Part of a small language model's weights.
Size: 26 layers, width 192, 3 heads of 64 (1 for keys and values), MLP 960 SwiGLU, vocabulary 512, 17.1M parameters.
Architecture: RMSNorm before each block, biases on query, key and value, untied embeddings, normalized queries and keys, attention and MLP in parallel.
Training: 307M tokens, 4685 steps.
MLP neurons of a small language model. Each row is named by its layer, matrix (gate and up: input weights) and neuron, and shows model dimensions 0-95. Each number is 128 + 32 x the weight over its row's rms, rounded and kept within 0 to 255. Numbers have three digits each. A neuron's up and down rows have the sign that makes its largest values positive.
Before each neuron's rows, "fires on" lists the tokens most often at its 100 highest values on Wikipedia text that the model never trained on; "fires in" lists the words (lower case) most often at its 100 highest values on Wikipedia text that the model never trained on.

fires on: "s", "ear", "ment", "ip"
fires in: "years", "government", "year", "months", "records", "leadership"
L9.gate679:135062096081141167078096162147065147082174136151117181152159075118133180104119112166075073158133142120154142136165081151148064110108117132071074196126159195142195095140107166132117125163100128137109112160148138116104180139159147110129153157099152087127155114133122134092136090124121152093
L9.up679:207104136075187148152128110146090158140231117161106127110134093165076149131130175122150118140146136096196118136108125155149148115075131180114096154120139124196125148140139095104114212142186178086138114106137174090136127164140177094140173160136133081166133125167132164102178136123094135098

fires on: "is", "e", "m", "om"
fires in: "this", "some"
L13.gate214:139102121125178208102098111099110160147149123105125113121097138144119178111120133092105111104112191161158140158078174084143103164089148176193118119099177141078044156103119188133098111167078078196120143163123189100130186160110099161085138126146138092175100164146091120098104132142133111110
L13.up214:161050120178188159139127126164121126156087113139109137142122132051190124148101108183112130144133126186111096119154127127109071183105103168119122127168172127143166095138114168116189083158162147146081080168159145134157101142125074104167160165121099149039048115166108166060164080124140134177

fires on: " of", "ed", "f", "e", "s", "o"
fires in: "of", "united", "left", "place", "half"
L13.gate90:097168086098136133102136096072075092136062057123155161183098074139151144071135111092113033147122103161122159136127108044099141110130128147067133116160165124142167128111124172129133085072115148089159118104157166087169136129125135077121125123172151184110166093126162068179112109146145068106
L13.up90:073152153137122077083148182163109198140166132097148189109114129083131121199069077106098071118135108104103109137164128118108122118162113120136174117154114026071125155066093150138099147138129121086156159179086142119067122120125124094137136047147060125124118048148144161084170082131113127124

fires on: "ub"
fires in: "club", "public", "republican", "published"
L5.gate911:118153037149129099116169088114081147105180186129129093145085135185097088125116098089152080092148060107137172152127096163122136139099144157114082130160147152086181171140107168090076113167074137141111095106102146138116103134167151076099154168117159105103135145088115090087093161127127158104
L5.up911:107102133140119141108139110148111191133163084126169120173075088104107059138111141089110095184118143150210157113111138188107087058138112128108140134144130166087123075072184126196107128157125141112176136107152100102106106097147153069120167144082140131152108144120080066107107126133064134114

fires on: "un", "b", "ov", "an", "ic"
fires in: "november", "february", "june", "january", "american", "junior"
L9.gate258:168189087157157106120112108096122103141107150080141116121103075143129129089165078142090090133148120122121167176115133078147158108136131145149128144131129158129105150127086135123127077078087118193135183168160104123173179159174153158132091132121086156130176130151103066114106059130111193085
L9.up258:172086189161176024125150177027063102150108116131159044170125101170117116111143025102107126122150140146142174173121143068136178102183150107128105145172080180133157145054105136154105092126149150115162172128176092111133113119140106147160139169192164180137159090101107097109148133131105174130

fires on: "ig", " was", "id", " A", "U"
fires in: "was", "design", "did", "designated", "designer", "designed"
L21.gate348:115092142112103174168146138166157138146126111093133126106116128124125140121091116179103105126082087168099125172140127141145132125126117157142086101053191120186124145136108192130110086072109129199093094120161159114172134228144143197096067127180125060128069091165137104096145081094146123109
L21.up348:140091098124105108194168142144204113164163124097129155141102092136175181165145181157219053150143133174144105059104175052119116101078132137139124121162111112121044116135152180128094140095096095168173123129114159139142105103150105159180127121132157129096152112177144057134101122133098113133

fires on: "ow", "ound", " was"
fires in: "however", "following", "now", "how", "lower", "was"
L3.gate576:205138125136099156068134137126118148210142167140157115039110096138174178067136127151086140125132097161076128037100120060100156128130143139133126129130123070120179098087123126165082178091156149138176086120199160078116142105149107154156133070062088098087144143178130179165187134114134110117
L3.up576:025086086128126203093026100125166192133117112110119108141165144117132151158124084108125189114134067157130148119050153155157140097119180110173080146064178145071125072116081112130168110103097102079165109160168140144140120122143163112125136125093146139116148177138118126133117153143067145122

fires on: "th", "es", "s", "ed", "h", "ore"
fires in: "south", "north", "scored", "albums", "score", "status"
L13.gate263:103197106074090145178066142164138142144107115127083194167096137121139150103162142125096128138148124124104186124080134141106166157099075122140135186159123114124099094116142155158069141141103117097146118201144122121078142124068174124079099096109076156123100155036131104125134048128165140094
L13.up263:087186129141169140155071174137124119103106096110148115117180106163086119148184109090112204121099163107140107141199134089078141100134129164166140050150073121096138116100157126130170131133146182097088127193121146181121109099147120145110096103189151160135057135136104105159118119112084121114

fires on: "or", " be", "y", "s", "her", "ay"
fires in: "many", "be", "other", "major", "today", "motorsports"
L11.gate873:141120141131115165151185143139111108191173124181174154118072129144069127143086147156170082121168088161140121210139140113149058137085161112153109162132126072118124155132141082183094113115085142173161142212149161086119118114137121080166093168142083117137125115094185167110094150141145105139
L11.up873:132133167113086134147159108106117125139145101126108125126089132104139160112122160167112121138139106083097183065156128123166099156108165099151084108077127120108132103107132090136126089127143139059048137123194075109116125170105124175084030152107133092131188147194129166143103114185115078132

fires on: "ur", "id", "ul", " was", "ong", "ed"
fires in: "during", "did", "was", "result"
L14.gate853:107132100131147122154168111171174172149136099137115130099128134106118138120132094124076099141174096181154112135118160124173054153168131160149116160131125108102131132129057195091107119066156125145105182157148158128176091151139125095107163093184139109141125068126187148104100083113191131115
L14.up853:160135141114131119163162108188166143089151100122172115134092172083136152134167189134128163155151076130142109100129149169183086107151087161086119125127120138115083096085090130120117149101093111120068089123135134123129107120138134064151140205131198092159101105132142136137147088074160167144

fires on: "ame", "ity", "m", "e", "0", "ed"
fires in: "became", "city", "cm", "wide", "game", "km"
L5.gate270:156069101091144213103101161124153126127131148144138168103117061163142162104180094151095126202094112168125151170117042102125147156123062104133138096196140101117146147118159102163119153097131122148131070082185148080093079102137146176109133109094129201149125096046121035150132143131169116098
L5.up270:148176117140133174146148121125165044134171138076147086179120118158133110086077130108102085099117119146089113100109100099119097106115129116111119072162174127120113054137096095147093107123141146118150101071176125065122153140139189158187139106147099181117042049137105130140091091134160140131

fires on: "ort", "m", "om", "ong", "e"
fires in: "some", "small", "short", "song", "sport", "sports"
L13.gate427:148152129085139164115113123075085148193177074165140155188124123215120191142117106131090106110071146112103100197136085107141069167122107159103127125120206124127168140128119119100147178180067098134109156101132146042114136131147120174079094162180123136094076092111120143152123125120182183098
L13.up427:136066130155132168166086129120059118160103126138130122192106123151162104068205164139100150082130128094104091154116201161141091113146117142033075162147188172126126102120132139115158177124129151188105114113150170112177126113088117098110107111134085164124167189119120152136119126136111152178

fires on: "se", "is", "her", "ur", "ed", "le"
fires in: "these", "this", "another", "rose", "role"
L11.gate788:154144092079130141075131103148113120157149125215152135160034116086114152087147168135134152133178137160102153142141128071091108151130152147195140151135151156111112176122121188151140115115128093126146143171149119146097086123179101143133092125129085111079076129105092157126173103088172166087
L11.up788:108128138120059186129117139212142110107105133113169100086197149092161197078104071173068118174150208059060123160126138185100149141124098159156139098134178150151142131085165170101161107215110146087109140125158115126046122155157099146207138132137164137126089089074155167123138112147151134108

fires on: "h", "y", "ac", "k", "as", "nd"
fires in: "each", "easy", "every", "emery", "even", "end"
L5.gate496:164155123109150114119159109145126119142146126063125123052126076190088157174197140143146069063098070103094183145104124096108123123100121154110185116132123092089152111210126122114179150117100123126140137156152188113111149142132136158148151215108077139128091160134147081115104130129119112121
L5.up496:163125187142176125124079093122158132122173131115088128130126058133146196156205155129125136126139091121152126116180102105177171101039147147098132119106133130110104150165087125158089186130138117113139084088079170156122136139130102075098162110071096118060114141145116102103153107148079136164

fires on: "h", " as", "he", "us", "ro", " to"
fires in: "gotha", "as", "when", "to", "where", "busch"
L11.gate96:090103124113097143136108107137099142067117166095086111107062129229153184121116071145109124153121157200087132131219139061133126123138111154158059150200124123074121137122091122162144126106204116079123139113089177153138156098114164152168156111145126098136145073123082106084101105153114069066
L11.up96:099099123132115132128119140133176110149136116120088172144152184172201129152132127104126114133123144172079135130154187209130162119163099114129146115179092131095110102171148056140161116082193186092166116126122123113140110081127125075196126127146108185166146120128062111157085131120097081097

fires on: "an", "ld", "ed", "ov"
fires in: "january", "would", "november", "praised", "welsh", "dumerilii"
L11.gate493:088109111110107092147117168111108075089072155118095144162113084125150117143134161098115147114101188144127114146118141048110103145137101120152127125160118149084122105184133120124084074107153117198116174128085159125167141142166109182114115094166115101172080133099083090102110131170148120102
L11.up493:130131155111178145107099159099135146120143104086155090119148137145162151125082104156113085110149144111157103064149148123105138084174093155180092148131101185100064123152050130146148151112119108133155142106168142164136120108111154161112120133191120125213145081178025127134183118095142075107

fires on: "i", "ed", "o", "ated", "t", "le"
fires in: "while", "joined", "who", "wrote", "remained", "located"
L14.gate785:084126131087143189143130153108186203132124128156124144129100122136124125123084140176081105189145108205123088124135153125099084113181157192153076171097116063094144116167124121161160139018123166182130144191169108099129103139149146088101162147150116108128072153090085139140162133136159086126
L14.up785:089127160060173125116109122139123136040149092150083155178167096110120176237124123063154168163123136133147124094117135165091140117150084145100109127143146168136105076127135124143112147149131129152205178155147126117098069104095095122069134102103142114164223118098124158134114145185161148135

fires on: "her", "el", "er", "or", "ine"
fires in: "other", "level", "hotel", "marine", "motorsports", "order"
L11.gate559:106132140125139118120131102158136080176133095140146168162113107120135166039099145135133098129114129148167142162194151136149127183120133106141153089073171111118168157094086165169157129120144152167122153123135148062121148138132076097086092131120107102119128114104127066158091096171108131099
L11.up559:109169137126136174145201121149222099124166169110193091139150176129092094114106097121109146151133109102084153108115045099151154116137174096105066106126146155153130130121132096116111135187074186128092118125087115092088110129132154119143073147098178139159124132125124130054078118173178137095

fires on: "ound", "ow"
fires in: "round", "around", "ground", "sound", "following", "rounds"
L3.gate464:162147104182100174096114077131139144137119124154136131118151131184116105101100125156135098121087126133104146165132140081095128099112094140108082130091134045199118082114125154151138163162232162186177102158128116055112103139132152116146115140090123098059069128117065130106179120079143150117
L3.up464:126146135183155198082165094146101147141132132113128211126122116172129122093052103111131123126164123124157165168126193126124128086163137077060134097084113146143092105129069146148107144152122125092099131141189121081142152131162122144153139127077151098133130119133133090119149141149109157167

fires on: "he", "ation", "u", "i"
fires in: "when", "where", "international", "january"
L18.gate92:206160078095139127157090103147104111111115179130106088117128095153163183096153099116109114142175105137115111143123144105111132130131097113145117147131155102048147163194076095150162064100149122136180129121118191125117095081143125129119141139193129063130139126116138091096092128190112095097
L18.up92:131109109131188114143130179118158180123123167137112165131172068155158076074120130105112174129195189143077134173150133151176111116141092165121174146154173113125073128134115197081141121125118124189127151121138088146128145107145074109098142154191098108089095106107131129174096145123096126125

fires on: "y", "h"
fires in: "year", "years", "yards"
L5.gate904:128087135075119144106080081116153131129123089080145083129144135056147127125128157118123102101079105119127160137127143071165136105143152173133159152158183160098123151183127124145132178165109121127150108111127130134065091070112131118086133189114079132156102098166089140153144099134165142139
L5.up904:151114107119163105136134080135165139125187133122130115112148131201109087163158150114159147136177131090135161131113153086182164130089118171202108144128100136189075106115100129139101089113150156087147130097096139135127151139107147084143108108122088177151172070170092165138109105114093158123

fires on: "ust", "ist"
fires in: "august", "history", "australia", "australian", "just", "historic"
L3.gate48:125127134152127096131190072104048189120098156114124150162123076126151126105124135109083049090131179131121145109096160102136138170124099134110097115158045080142091164100105119113084161099114116134168180149181186092148150084136135120059127130133139144141157164118166099177135157134121121119
L3.up48:111146083142137145146085111093108183118171175077094121154141126167123111131119082145136121074133102123115124074105095132143184179175113138170116120190069129160096119129113146114109112114122152144122156161118145121085143092113162101081134061108162100139140127171188105151144180105079095152

fires on: "ust", "ember", "el", "ly", "in"
fires in: "december", "august", "australia", "july", "australian", "just"
L9.gate844:205119101163154125142142136140113150129175159121101123096062141155102072127153115129142060106142163109087120184142114109081148152157080114147120161102122040165125151066071180102098159087155095131134136157151156124119144109109099121109154072112164093087167102096105089132123142100160157089
L9.up844:132150080097188091098174079080126154112063141100090118109146133142115124133114205172139120132151112186147129146143093115134109124136103093162145110154117120085134127125108125098088161073134182085127117152138177114174156108131152138112126209098088091122148114157062092079151184158072111139